Weights of a small transformer language model: biases, 4460 steps.
MLP neurons of a small language model. Each row is named by its layer, matrix (up: input weights; down: output weights) and neuron, and shows model dimensions 48-143. Each number is 128 + 32 x the weight over its row's rms, rounded and kept within 0 to 255. Numbers have three digits each.
After each neuron's rows, "fires on" lists the tokens most often at its 100 highest values on Wikipedia text that the model never trained on. A number after a token or word is its count.

L5.up30:142186102122149148155165175081108164105089124092083092139161103142145141092186130152074118195095129175103180209112159127151147133118083112148149123096108128059143094105117112211143126127141106163146138135144110180141181100138122118096096118102203150096159131090111093171104182137084152095
L5.down30:144120163126129137122117090136104171119162114130157198074146132140154119149099135146190120051132112122136089113133132121124119129126164161075106141168099144166182084113109116108158157096125071068111147168059116122041076115129079106160127130132147118097111130117126181113158063116172133149
fires on: "\n" 30, "en" 14, "ing" 9, "in" 9, "un" 8, "n" 5

L4.up163:165195150139107056144113122101090127166181096159082121137092080170082103119143151196108135091096150103103186066124105102110099145123076095205149135130173150171137142066052123055135160141144172138151108110126162106178111183113091164136121127115133089130035169134088135170135151092142124156
L4.down163:095173150087120164050031131100089100118143188102111103131098103058202151144057113080161150103178129156102128164104113131122196124137145128093102124191125101138110126149144144115164112090178112112126152128145138116065128161125130113140131149087160147172107133140141166100125108145146162075
fires on: "a" 15, "ing" 14, "ia" 12, "s" 7, " fe" 7, "es" 7

L4.up749:190081136099071122141121124105152155140068098089123142154121154162104090083155111114068135097113098170139106092078158136202129143116103141140145155123102064105126143128129147124098156114158103156110093154161058118186142065120099144152119201106186182091151137141108162135246153106161169151
L4.down749:100148149150166152093163071105050179170198132124169106189104112143153139075133086097124103104109148135097113101138084140165092106074122173094128168167127130090144201081084178098152113089124124130162172150090145117113106079117161157150134107076169131081128093137144152136087132124120125122
fires on: "ro" 19, "os" 19, "a" 10, " e" 6, "inal" 5

L4.up800:140144168095154137126125161088132140097148162131193164151137159108134117154087181075109176080129174118084124144191116183171114117089130139170089085120099073152091167115058112101125134115178133090085102182151112055079130131094142105114163151173109124103184139126151141119148162093164143143
L4.down800:113051126148075119092070101166109113137120121173114102133134136169154156118157106189153114122176205104111143096059069084195127123135076132158137167119147187129145112154165139118144156130089066089139128102183172192154141133161103182146095134130146181137104056124130129111119079154145111104
fires on: "t" 21, "b" 19, "ons" 10, "c" 8, "g" 6, "p" 6

L4.up49:189120139116163041104128131092070170146121102113127149180119127133114137167163156113075136111102109124088147110132104130073062114138158127127161095111155166136152138093145145165188167160162080185124163110129095092061136061166100099130130128138160116128141084113168113084158169150205095095
L4.down49:071117076092075206166177122105151158129137147148180153056106123178114067145183122095088117072175094106132134146127108173099161129116222126146094113128112118102138154149135183157120096145112093155134110164110131159066155132095139198154158153133096125097097119092114153130182100104162122125
fires on: "a" 41, "y" 17, "c" 11, "\n" 8, "o" 5, "lo" 4

L4.up358:124095120151084145145160127120107123156142121112183153143133142135134142135091100087091151098045077111121091182106087107136150147173197119167130144122116162149081159141173179080167102099074148133146102150124140141137148151160139168143172139103088098132145100155070188045126136061135084114
L4.down358:157055102091198145133139154161144136130133112118103130113089137166167135111127078141102165115082127160162112153169123159187196137075128182114112078137148158090206135135053074123153161137136143136094136113115165126052117152172189125137088096096140164128130159132081103169108133129133077140
fires on: "ed" 16, " to" 10, "ly" 7, "y" 6, "se" 6, " and" 6

L5.up774:144086107081124146106128114109136099177166128163144153082133134176097123093076127137126089114143108102145168103127158113163170138130146037118146119126149115045101201103129158073152127207133177156132080170114157104133128084113110172123115107128100093177102125123074201152103152140102129077
L5.down774:168172078162122072122171167110100102101132126147142146136146128071100110050118179128067109127083083115138107152188084206169109124156177098085174130197154149134153181123168114129129124143144122107108108070079166110151121160088132160125071127129079172068150157101139147143135133115141128088
fires on: "ly" 33, " to" 28, "ct" 4, "ij" 4

L5.up55:104131124069109162131133145157163071098088102087156127187150100149172206126130138099111120049144159173099158154111135100098099142112114127135050070094137090085158163099160096188150082164106150128058114198077124136134112106116176101165103132140143113130145133102137131166152127118101130101
L5.down55:135133092144135113103120137134168160110136130210138121172116117170102102079127131145115155172094176113185092106142055105130160141174097120135160090114136127123109114139106159084071170128128111140107151103134121095171121114126117089055108141063160073153185118138116145070096163125120095103
fires on: "|" 15, "," 13, " =" 11, "a," 7, "ode" 5, "e," 5

L4.up134:158130111166187130130168089140112143092110135168134040083117128104144089127139127104119146138128059139147099132158151118127143118107138126132134117064104066077095107098156138166106094133162081157134110096131154054113118116138144083130119139157112056138118131155167123112145092141070104076
L4.down134:120176122119153132157188067087125160146113116178153112189152139101074096134124099136129169158113122097099086108126110160180155175185234090119099161074131132052141112152115044156129113129154146143114133161133189097108139102159171124083176133082142106069178139127106173093102125097109086135
fires on: " is" 31, " was" 16, " occ" 6, " has" 6

L5.up462:138088113093114127096157102161130144107168142075100171175198118131174149129131076204091131148113108039122120150096189141092111132148100163124140185134137152075135068140132105095185127110109164143127133069125132090141080147114162094105083111127122156154135134112100221113159109114122195153
L5.down462:113171112105149101147138112062055138119122121119122183121061133216092180140123062105144086093125196107161127177124125118168122103138180166150129146060112145173163156117126156149200095151133175135077104141125110155125159073174091115081144122167118173155125156111102141109129144131134142138
fires on: "," 25, "ed," 17, "e," 9, "s," 7, "es," 5, "ies," 5

L5.up908:158163145090114138094141098112120156148128092144198122178125100111155070103095128166105098119155110158112039150136224128203136164179126095203171125082126119137118125149112124142084164125141119099131055103113124091156141110085108131164162177169119133109121071143142151069159116080144106167
L5.down908:186056152156099113195101063148128131093133154108139166176082080143106167091126166142138183134172134101132016115124154061122078076118152134140145097151183131082147129144174130128134119091124096244103139123149151131093119158131101174100158165147125145128123112129100166140156118118108113092
fires on: "c" 19, "p" 12, "f" 10, "b" 7, "n" 7

L4.up580:132165119123142137197087087153099134145111159132149198147097128144092137104119130178145121099150074112170151052111157139064140100143171110125192130103084107142111189151186129132137145109182098102077126167127106148129150158127092153106111229103077153111113138115135108128124155140155107092
L4.down580:161154144166123172083119169130138171197140160126164099103157173125163106090131123092055136225122150162112122118124103050086090150137102135168110155156102141104122111114131118139079138215138161086172105172092100116141118156031153138134106088119143093106117093116064137126142065123140084065
fires on: " which" 13, " who" 11, "ou" 9, "our" 8, " that" 7, " United" 4

L4.up187:152180103128138174130110074128092121106078102117124097142073140124124165171196165125105104137175143080081123134117089239149193092119157127108127139131141140137114128090164116086082110081129145117102143139119217093103135120122159141132108138165058115196125161140193109123159162147098105113
L4.down187:151074169099098091142111133095153188144124146072094124158119127089088138143064149114136137168129161124099115130126143195106119189154135073158164147085163070124120119149119121134110141103088127128110124152147099131086129055125150115122163083145116150145096213085148084084128125098168099139
fires on: " is" 18, " has" 11, "ains" 10, " make" 8, " can" 7, "akes" 6

L5.up681:085080124154142143137093144112121091132140085122155093101146142161183125085126133121067169134097181074148147085132173160141147146124133146172112150156167128152183114140097099141079157204126122058152126149104085129095126140095179158110165118098150075066097154107108155154110166105109110095
L5.down681:108156097114144162128153080153084137158116158100160126129109092134153157150174047126073133154106073134128130119138088106127097110192139164100169186086166140100123141094100165161211069132164102160081130159193170155108119097123194158133116087131122156081169130105145080092164094118069084127
fires on: "/" 25, " and" 23, " F" 12, " &" 11, " S" 4

L4.up802:119095101129116157137072048097153136138163094169112169179136071120100108169107119132137117138095146150146115120087076149133155093123125110135178116076116149096114113198140168119100084145161100104097122139195127098099103141131175152114146110171177097152108155121112085150143144154132087155
L4.down802:118216159130097140071177192144149136059139138105153102156120104137085166118139157070155175143134131107128090105114142182166145115156116117120110141140097098150131145123119122133044094083068084084178156146129116117090178154105181083132140127070097158086138184079111092169135157132132161098
fires on: " L" 18, " its" 17, " the" 11, " and" 10, "'s" 9, "." 7

L4.up114:125137131096078136128102159127103157132107149145090092166190133163118176137150117183125160161157105125164117127140078086133135119097090106132174085122142118093151191140131123052112113124093126141222146142140082130117140161150064103125101126126120114136121138133169126083148134103192092127
L4.down114:141131097119117123185145099151141174101174162107110101190100082140119121092080164140055123148190164128134128142162151085106124091165144224144142069154154131150148123118136137106069101150134096134145107047132147089134177099137200133119147125118126152129091125119132149147098158146125137118
fires on: "um" 36, "ol" 7, "ous" 5, "un" 4

L4.up498:158129137130076147174165117108078125134192130106183124140146113146143108091123093136093119097140156101124166102097211106104175116160164152183125099078142186097129078113157116110049173105132053081086138098165177138186072155088169063117124155098091139100151149118154144088175119092133194092
L4.down498:130095137107165123116126061187135151143135103132135149200186089095135105074091169168071125178106169125115118108130143118115156113131196093100057149169122157101127186178167084125124121163148175157100140106169120105150119070104074124141131097146177124173119084202103193125187105110109104133
fires on: "," 22, " g" 18, "s," 6, "a," 5, "e," 5, " h" 4

L5.up320:116143137125145162114167190167191146139133094104140117137102143145070103140136123141091142076152172134116151083119110184153131145121132161136139167133133145090136097204154121105152142123117080166116125138109120045136092067120110143114124141134183054136123131113068107155143157098093128124
L5.down320:135087143159163155136159137137137116062178109109093120104118125194152146145090139154105185152156149132076077132188133149102118105153127126085163161174121134143104096118069100101087180162116092124137092136120135118128081129106118148128121161127178067164121076160131121127127138102170073194
fires on: " in" 54, " out" 10, "ro" 7, " Euro" 5, "os" 5

L5.up403:086085176112119109095131139064153133153129075111047087076082129138124149186114107154133172112150119189182161130162173129084137117149161153159132134144112131122163129150163161163166100146161131121091118138145145163146171147060130119080126176110123054130079128173097137130168105116083133151
L5.down403:103178125063127162107116159116091136111117138079134143192141120073151113174151131103118139138164066073109191142121076111191128140110125156175151155127151156145100175142127092107113147157123101148142126107165073143100161089128109128144138117144161065131157117139144134116061207141128140133
fires on: "at" 23, "h" 15, "and" 6, "as" 5, "ach" 4, "un" 4

L4.up64:111108115092162103187137152134086119107151085110151163135091189170174059179143117131134125145108106163106128142133153182094181134069114157176123107190124046141118114169131112115137206172133116180098138141163068086120101168122141165084085145154164130163134110145116121098068119142146109082
L4.down64:121181149159064087141172160069148148117165143153119061088127093099165134116118105164077108177180090131177132145109202172089108061136146119150153103145121115159092155116174060069101094105096125126137155094127162125100135150102165121180121130151108170160152083092128071131133103132130255154
fires on: " his" 38, "-" 32, "-s" 5

L4.up89:158135118160117149081122119092125143108105120180142099139166114100162123204102134084180147093129079169155130059211118162106184144161175151138118176151100103100132167071148095101086112151159088111145127138111105162160112129111138104150135166100101130133117109149088051091114085140129126117
L4.down89:123061139170187134137134170166087097127170100103092157092110121119081132136188124199086093138167162052084125108117132105097104150147130071123128111127113159135157082166080173142127096131136117089131121168166118111057187168140124101115131172184127187127124107091115109135147153117157078121
fires on: " h" 21, "ach" 11, "h" 8, "ph" 6, " an" 5, " Th" 5

L5.up56:121155128142136083182186105100163144132110160138118166116084140152121155200118130098103185170146141150139114143154081110084132172133117109089127166089108133076099110137094077142108182110118100113117121080131138123180131115105138081101097132146129132111086202136084094104092033177155098186
L5.down56:143102084121105123098118164166136090136196085150158131098160075114143126146141077164055120087068145123115153124157115180191139103139101113141126151115134133132092121147167138133187140105156183088122137114152081136061107154137158131179172140076080116142165233094192123113128140098167150135
fires on: ")." 17, " were" 16, " was" 12, " |" 7, " also" 5, " would" 4

L5.up6:146175148135100082137185114157087180132157124152110169189137063147153146081123161055116166124138100111127095158140202126083158122144167128126123129069154088134064101133143149067070159153104093124161149140062109149133133150128123126153132158148106130174161076116132115100074161092154163172
L5.down6:083132127124093106139132103142119137163086061111182116123151137177156173041103117147141085136159105089142130111110127175077197111130073148110160152099167152133142101181159152116118126150107074097132098132134129113142114110142092137094120140147184120154133037134126075107114141153141125131
fires on: " of" 17, "w" 10, "M" 9, "G" 9, "b" 8, "f" 6

L4.up627:179091128069067127172166171209162131129114148112151115126102129130082144146118169130106127101070151142140149125101062135144097178130086115166077177118164122183083122147153113120116135102119116163160124096117141105168084187136160132103116120169127094057114171130076216135125075103193127092
L4.down627:131189119154203083085092140131147131151156079154158166115094107094188112161099032162128158084120167126131180137201168091136127126089134132064091157116157142104140156149075153101135172145189165102144099150150088188080161170144150112124149122141124083124154130200150109106134190135112106105
fires on: "ed" 26, "ing" 22, "al" 11, "es" 11, "ou" 7

L4.up126:091126158140149190125162072200146143103145135138117105118117187137085213158175162115123118144099165205127112149181115162128115168046141086171120061140111152141099081103114050128133129143074124164168160129143126176090136123096157091108120148162170133045148185144151151116148121186094144102
L4.down126:157155136049129197120121129152109162127122153097103137149122120153112115142106131131102163147101175144067115111147161167102098150119073194163183147108130112150154162152120138128158148144132147123146106117113169140121073115116187091125081191077085093177098125133044140145113117158153172119
fires on: " |" 29, " in" 28, " at" 22, "in" 10, "ber" 6

L4.up284:162167140214178114122128119069124123073159093153085111099124156130141098133113202073133082064142148107131082147073130180131118107120159114135138099100129057108080117063111142140063128141171128175132102115123091100102161143118146123108155163110158048120167109115201127082080137118156082131
L4.down284:082109096093126113141135134150161157157129161149116102170106165113108125139172079120151155206098151094134123118141085113184136183172152151156117092131076141131137104152104037104179141138086086131085117105106185128128158053154105129163118109191089157101143127125112124164184086159090098166
fires on: " is" 23, "s" 21, "es" 12, "\n " 7, "akes" 4, " |" 4

L5.up575:097144075213133093165120167139142073137092070127132175155155145138108143117136165146181118105134123129127126124192132163181136096119153112084145156098071121190119104099127140127156125103172152048143114139102110080107178148133097152136169138091180132112105182170129158101112104092122112104
L5.down575:156172108156134155099133141039076148135150125184158126160141090145180124202160124118159123109160172108169098108085146116132098119115161139126087117120114110176171096064127167156105097138165086099114110145067086133170138112155136159112087136098119102186144190122113177152120063159114111120
fires on: "\n" 35, ":" 8, "." 6, "ri" 5, "ia," 5, "ia" 5

L5.up365:151138174125118147145165118073130091096107106086103115140203135084131171087094108184181092116164136165176170108130076116171121155139161093122104166215143161144141099114153115175180123164151126146132073145122074140145112180134071102150116168142129075134193124156131116092116186126137131103
L5.down365:100076163129105139179096135140133120141166115131126135106099129115145128089094115130180136165094109103067131097139124091114108153105174142128164139112164167115178079152101112161166180144098137123099101120122193133137155130115109174095171121125109129095246109075119136126140163090136129157
fires on: "r" 58, "n" 8

L5.up77:116109146141145128157109139127113083132098110170173132130149085118097067086074147060129110133160085105089117124127085044154162150135104105124080075070095172124102092110147093150156105145177154137106102141145082151100129183154148136170162119124174193150137129129164120109095149114159142132
L5.down77:147109125179132095143118098102108182114149154063076124171113181128125186140190137139130114140108113139075089125066172133097114169157138107170124145129130116160118130174126095144118134115116101133118121097143143179117212109108067142158072070164136028131055121106132161135134095125191144134
fires on: "ic" 19, "ist" 11, "c" 11, "C" 9, "in" 6, "id" 5

L5.up170:131112170127123138090157129141117145101076165149130100074155097161142096136165141111089122132122163039071186154133051099125141115082121125119160134171171102134150124062121160103165130160132185139099127114102050117109090154121134116157174167141089101149055158081095075182089093149139130150
L5.down170:093078069131108144127087053106102096121113128187136101165144136197157145087078134145130162112131155127076125138120095160170092137130140124121117079163096091142177064111108172114119130082164193136082148147156168094129159122127064113106143150130168114099149116146100146141090136133138203149
fires on: " s" 33, " m" 18, " p" 7, " f" 7, " bar" 6, " mag" 6

L4.up92:114172136162129072152089114052093111136120124104130195123109159133077058110086112150101140132070122107087141090118123126181082213148128148143123076126140106114108120088189095120134113218089143113110131175150119102092151142114132153173131121119189124095102143139087136148144159155118165073
L4.down92:137149146099177156153095122145147131149177091126122125136132114159156135103142154110142119158159164178136146144101118204191141117165109068158137163109123105117091112123139135123121126152140148125180154121079124175136147203119102099066123123126120096084054147089143111115161089140126115097
fires on: "l" 12, "il" 10, "e" 10, "as" 7, "ak" 7, "in" 6

L5.up533:099117075122176079114067111105080092130101103161120176142105082113150177116163073182169152080131113162193117126127117115135121124136111184127161109133188124136116068142172141119160106171121172167073062136094140157166123140084125116148145115131079163121056115124159139147146120121115106130
L5.down533:123093145123051107098185103106158127145182170111161076181105153096146045132133161120143157138088116121089114160079141166095088093139178085147160088218146121106143151088113077097078169130140148102124132168113168169101118110123165131083123146123117148169211111117141161143126168098130135160
fires on: " of" 40, " B" 35, "l" 5, "B" 5, " b" 5, "ir" 4

L4.up372:115125162134100147082164072133112111141097130087085128118127139125144105106173086175192087161087149079169128108178113159119103154125096125125135078065148096100107167123139124123214140104124152144138113163075157086151141107157167107081153122125146099152159088159152085172090161169138107143
L4.down372:059075154172091155138150075120104088121117089094079128100216076144114072105083131178127083148128124079134189099151105136135086117099104217093152083113121125162141136086082124149162163172143132129162108114170105085136079175161163145161158114158176074121161137119113165161113091159172122051
fires on: "r" 23, " tr" 17, " Atl" 12, "abor" 10, " oper" 9, " cr" 7

L4.up265:100076163128104196178164125085143138115136130113171147166147140139124102131233084119151138143078129132111133103107125128207133153095162123144073094175137129101069113138120122120125062164113117159135143085129180183143087157134146110139105188106108078093067117132126106097143133117113106124
L4.down265:110157130133154117142070113147071069132094134153131132141161111121143116141116125132135156082165137142140180117132153120078115094153119166151137162119087104130163168149093199113110171123153165115101143086115132197143124169119104133109089066080092220122149099189095102104122166074123121148
fires on: "3" 18, " his" 17, "2" 16, "4" 7, "6" 6, "5" 4

L5.up488:134076165095160078149149069124177151128084130175128094124197163180105119137092143070097058123076119104113122087175119108169168183101119063140118171051122054144124131130144118183134138094082144176105126114135189093141160145167138141125126102080135090113119090122151126188135063112094120160
L5.down488:121108147119087089102135113177116123131154140115126133165140124150106151099124181118136048121115133078087116130137111145193103171162157119135095126112052118193158110129089140140133155137114079140172117089090157094102145109159139087132145078112159154051090181131188141151122128120178124099
fires on: " a" 26, " up" 25, " to" 7, " red" 6, "ed" 6, "ing" 4

L4.up497:101115093114134194074131161070129171095169108105109136127143118107168106117139199138122147192157085123165063114082124109081082126116091173134133120131136124119128111158150090160120150164099095146154155114199091113134110106159114096179099105125152128132107137172147130160103111070165117176
L4.down497:149102170126122142092144085131102149123138103098105193145093097155141171154133153141134077156116151064145116143127140148056132167112146132134231134131134079162065124109119190109106122092149076123147121127120121126136126144094064134131134123135090097145108175067165132128153155118085106184
fires on: "6" 16, "9" 15, "8" 12, "7" 10, "0" 10

L5.up845:089109113167095112137101091089087080195115067151135169163133155169181141098119113144132174199155072096111092139174170151071093112070075157114153139125151172122185109094075141113194103135072120138116204172092116180090143141152123152128140162100128087098121100114145076127127117114107136108
L5.down845:124117113182080107128116119192145126122090151141105089141138130189143091164174157100096133086172132147117129140148180112136161150114142163164118080161113019096115111163117057143132104146131125099142081169140157180115115176125122108086111123149120066138136162176107171127163146085144134050
fires on: " the" 29, "if" 9, "I" 8, "p" 6, "m" 4, "it" 4

L4.up199:129145139132149097130160040122132114113136150131153081130112144095078130098138122109179105135152186115146204147197062098174132110103113078091170110102130157104106111144182108104139104195034082167109135111113116179217128161158107072163149128109073143103224118137137119165114127091136109153
L4.down199:119116143113096124111156132094167160072076101117182081123104066122130115141147224147148154176142158151123075078134205097122149159121155131122121172121110209130145147188119077122130144096166117062113095150134093151115189128142141161146159127118099150077068137124103151108136133168155120088
fires on: "n" 20, "ig" 10, "m" 10, "d" 8, "ik" 5

L5.up829:121191143059111104182163163096121147127137095124148145129070108140104113074130152091117090150179120131156161085130112073166134147111110163132096094151154091135117050103170171146190109185083154163137141134147112088146102124122127090155127128096098122129105147097168134133176116201141095145
L5.down829:142116083107099124074107158144157107108209145116095138136164135161122103142107137068102092096105126140115127130145058143139085186111101116086153097163127157150143087086103162077203111225145145187077105137086140107114146124078163210034108099109112111166143132123155128138166144112161128143
fires on: "l" 16, " found" 16, " died" 10, " record" 6, " than" 5, "in" 5

L5.up187:097147081088136141150156084188123162141162139113128123170138126154139051131205084129116109119137106139150069093128114115100071158180059088108150132108134144115152093137135110128131080132141104164105125127110127149169126120139139175183152126087091155126124144144147154073165087107055140090
L5.down187:136126136114188171157148124095133145138087175153140169135102121146144168190115118087118106127097154158129165145119062102160062095177124091073161151124110114075072158131139164115135143097050130124134133132118160078165101187146161088105139105110040181132115154100180140144169099155092155138
fires on: " |" 63, " of" 12, " against" 5, "." 4

L4.up53:109104127122127140122149146122132114152158073109102119188140132128082130132144088120129145096131167164117098245122127138131148108117118152163089182108103149115125120067104125134093145124132086120074107169122101121170221171146136144109104130105116084124161216164131159133153143150130094143
L4.down53:138128076139069138129171127104103097123110121131087097093116095168106178118163148120080137048078152131061122080174148162101125152153170075099130134138070126101160097151174136141092152141155158138128123111128113138113093128080100063113140114132242145102161136152128135137123133110121141148
fires on: "," 45, "e," 16, "le," 5, "w" 5, "ed," 4

L5.up228:132130145095062084080149158198154101144101124158107101156098136131120134077129145139090138114125121078111137114133119110151188143142129154154167160094137135117122174128152175128150129170147176150153124110105164144154116152108073146099198171113142129111149149152123171143117164087086100226
L5.down228:132183172098123131092105079153117125112105090158076109132141143145143118127123072118151180121056169099102161096124165154103162139102057133142147125150146150052146105116141064131203129104203152105084066101073112134104110076127149110093141120135119197106155088112118123097122072139129098134
fires on: "b" 26, "h" 17, "ed" 8, "ly" 7, ":" 6, "he" 6

L5.up24:143111136162111088153127177085142161117147102150104071121128147072103175123114091105106093078121165095127129096153133148140133135156092076055069149179114182141125128096092046138129083137161125142159102139107158111105145131085163131067094146044189143121132186140146107133150186086126105188
L5.down24:164205116101131165145159125116108144151143134138098133142126149154139136154140208161162156138164197102101133122080149140092139035107162140038156151092164113125144070161141128146134102109088154160056126188136104116122118144107088124123125121181130127131123143059103156121073152146149170140
fires on: "u" 17, "ar" 12, "an" 11, " be" 6, " to" 6

L5.up904:093093191124191102131123114115113073134142110144165172135123135066176110128167126108122150125133170111146134107088171099092132134095096123165184124186102112082142094140188147081096182172183089117153119150148135139107131122106203144145154146146125122148177101066077102129099147159117170106
L5.down904:108112171137082135161189120083078105143150121088130145162122130120151127130125162100042171166179161144195148164091134124090156064195108127132156128097117120147151142173100135119107120134131114123144059103130135185084109052143129130073142137114096160119163171102141102150168077122091091151
fires on: "/" 27, "-" 27, "le" 8, " B" 7, " the" 5, " S" 4

L5.up154:168129187149108102098129163060112116076196110062120074098141120143131140123100125131130132120155126139156111149151222059080124181153167128136139129179134126093108150140130115151157111130181125169111120081113112086112088167222080122148119118177137058140142099058162115125163143174095135093
L5.down154:103169134132152120120107097107133161118006111130117123167101130159143111103129101099119123126179144106107136103122085135147139146134137153103122201126098142164115104074148130111055113163076108091138076068124134156122146098155127160185094113093133152125081085162190153118096112095166130100
fires on: " have" 12, " is" 10, "C" 9, " had" 9, "," 8, " has" 6

L4.up836:143060132108052117123151070135109157091115125133094173138163096087094099093108131177189126112124143157060191138171096155177124086152184132136072136157121141108104156083188083097137141160148124165160107130119129149102107172137084133121186170167153126091122157120119087125131112078094080105
L4.down836:095148149188119160151129147163094119142174147105185144103107169112157071106125130144112122168093072077120156036129163136102119157091116113139157085144124123133134140159170139165109165139138123150152130135174124139138136146153195107135157120160084093157138059132133183176069066166168090103
fires on: "r" 12, "ar" 10, "ag" 10, "ap" 9, "or" 7, " acc" 6

L5.up450:145096132112149131099168108140164165126126162158101119136120164116132116152117159110120109103106121100144209117108104064082124208152135108106124133100099150144069126185133117112147155127135139166161124120090139140147149146152138139223115113097067160077124078151126180105139100146132112144
L5.down450:118143157137129122165114110105093147173185115170133055134122102113125128158126119100196102182158195115126150100086091063167019100165068126123105160107133144164147093129104146176132073133154148144124097155162084103137113123169112119129130114140126077162140148113142152082136140100122129131
fires on: " about" 11, " against" 11, " around" 10, " of" 9, "|" 8, " with" 6

L5.up891:168139101116105084125139118144116142136139125104115134112123143118136086166133104117211137145136125111167083103082105085122166107119067058129106080146162179112084178149176147143150090109128135143039089187166116147191150114170095107128068124109114145149143121174107064091153134199092122074
L5.down891:158171101184116238149144120088127083138088071119129094140127169104127085183133117137102109097103123092093132093083104155167113111195146150164135107105146185173179147142121157124098107161142208071114115102165105117129123165141127104166136118121176112164157120099151098113097126147102159126
fires on: " oper" 17, " organ" 12, " dr" 11, " coll" 8, "r" 6, " build" 6

L4.up831:124093119159157166119105155124161177153137092141148183162137194221137165099105147132107127074113159047150074091136087103144068167069083169157178117092057161106098083170162121124121135126145109113112124109127084122157144123118110101180163166068111096081122149143139171092100175126147176112
L4.down831:099155123146122097129111122077090185108102108091143169152137111098136120165149078136176131178126158150178184105156118173078102134184169136132144150128154111157157134091130225109127128159113114123093100137110090173143209097122147156134102113056102152151125076079127175081130105125129210122
fires on: ";" 13, "." 13, " where" 12, " if" 9, "\n" 8, " because" 7

L5.up793:159138145157170202133143159068140138117097140061077141130155028111123113130183146171087141105081123149104137144163119154087078147157136141148099147105229118140129107138159139113146119128172122145126120101066150130121076143069149139062102164107119163146148118150116107153146133131105086145
L5.down793:097110084126122155093201127134184114095137184115120118160120108108160158167129130166130166097099130091161102145091146142120142165110110099124104152186123108134112152144116108188150155148115128085171113180095103165132088134100099115175116092117149146142181117133186104059124157101117095067
fires on: " of" 42, "\n" 31, ":" 5

L4.up730:107102090118140158128169133120115149118151149037140169154068071147127149087112129182147138138169089128109134120103139144133113148162149141153078166095079159088092112139179132071183117110109150199131197136097062106223132111142090059112114065127094116125145107135070151148133126123076114180
L4.down730:059128141123146102111192138144052121147102156122093151104065132142175110056102134097140118148179172095169107140094132173137107100142124148151145139124174147099114140118167160097128108125160097106191164108048136143107118105123101106081146096178118045116162149133118155092117132173124112187
fires on: "6" 12, "0" 11, "8" 11, "9" 6, "7" 6, " 190" 6

L5.up877:101100074102156155108092134109139100100091142104143160173084110119190129073075134075147127100120120123163172076108154121106154068078100160136143142075094156157099123139174177138175118135125112144124149141186146101152109148143149142155159141158062111057119133145124098116111150134139121110
L5.down877:153126167207118168048126195114152123060102116109132109151169124136170080079069100103122130046121166101163107123142107093134153131142151160115133135153120106167157126148097164174128102108139138135150077116114135158111122134098148129161177094141145179117125117186192158099132196102145098110
fires on: " L" 26, " d" 21, " D" 14, " l" 7, " and" 7, "." 5

L5.up723:124155106145149120132069077134161101158133116185156151162138120137139099131150192123156096137091135092086114120079111175137168142128159107111184099097136138162120049109096137153099086122039123169083150097121165069145184121139136128130133140133046100146104128095154157083115121128133116124
L5.down723:130153127142130124073122139081131170065126157118078169118134162115179148169126166136160141133062129123104088075144142171157130171172070111168173135086138142119153085155092042143125174187092044119135135104152158125127100087162114076097154132133131141092088103143182139075169098121090120147
fires on: " of" 25, "ing" 13, "ed" 7, " awarded" 5, "ted" 5

L5.up312:099119102078118156147140129122140152140092139201107112172121150169055111172165094077088153134114078128175177107165085089126161100093163177135094174153171147112056130132173146153115117095095174090168147077153125078102120131128131167059142114127149154169069183140106173138119123108133154142
L5.down312:161116168076164106179130111204089127059170158177174136126158151154037114086088158164068106113097122141098161133137137065100141192075145186122193092112125146083182143106104099115105185156144090137149088163162117139079080117144144152120140148139117110135108121069118143130162104113160131091
fires on: " S" 24, "b" 9, "o" 7, "res" 6, "S" 5

L5.up821:076189101089137125147069137161116100140115050126143219127098163165135111120147125138108140058174131134106135134133099126104171111039090119166142121123121120136115123176179106130169164180096102072147144126159067105105171068130142173120081128127185063123136094088087100147171146155187148087
L5.down821:096168152164138133077115084165124140096145129123130123080129156154143157078106063121113088064122141178062122108102168083071161092144155120158174043082132118115161139100163092119173067119050096163154158149146111155110145135093149132147130112128120126144189121060142089127129102145095204178
fires on: "L" 28, " (" 18, "-" 8, "W" 7, "S" 6, "E" 4

L5.up548:087117158104122203104190140114157099137061066146143172099170085160187118112119119099140059084088110156112145175117176133143161119117130092175098134197165112097077201095139184166088095108132106121084155103133146129088109104137084125079157190128195103127104094170044179100088144143131145081
L5.down548:166150110131168150102168098139129121196148137152134149091118111205106161164099079071175111172113140172102133064130134107118170097128111173159102123192121132117079102116088149135084099153107114110089184117159145119045146113151175115118122136109132123203122121149066119150108124177146095086
fires on: " more" 11, " hig" 10, "5" 9, "2" 8, "3" 7, " 4" 6

L5.up236:143162116165140146125170100122078149123104123133119104143165112143114106106106073096087119149139159165153136195126147122142078172158084087137133118124106127122100132180158168115138153141128185160097135121168112103137125164130085176115138125183098179073090108115109127146128081145070117093
L5.down236:102170143123155149154097158135111126080134120098146111033127176152148131167073174105133137192079137125080127126085114101124120163117088172122137117121104125125089148109085120220166107128135148141138152130062149134138125168144132211168109070152091062166149159125112116094154166115136078115
fires on: " she" 16, " c" 14, "ad" 11, "ou" 11, "ic" 7, " imp" 7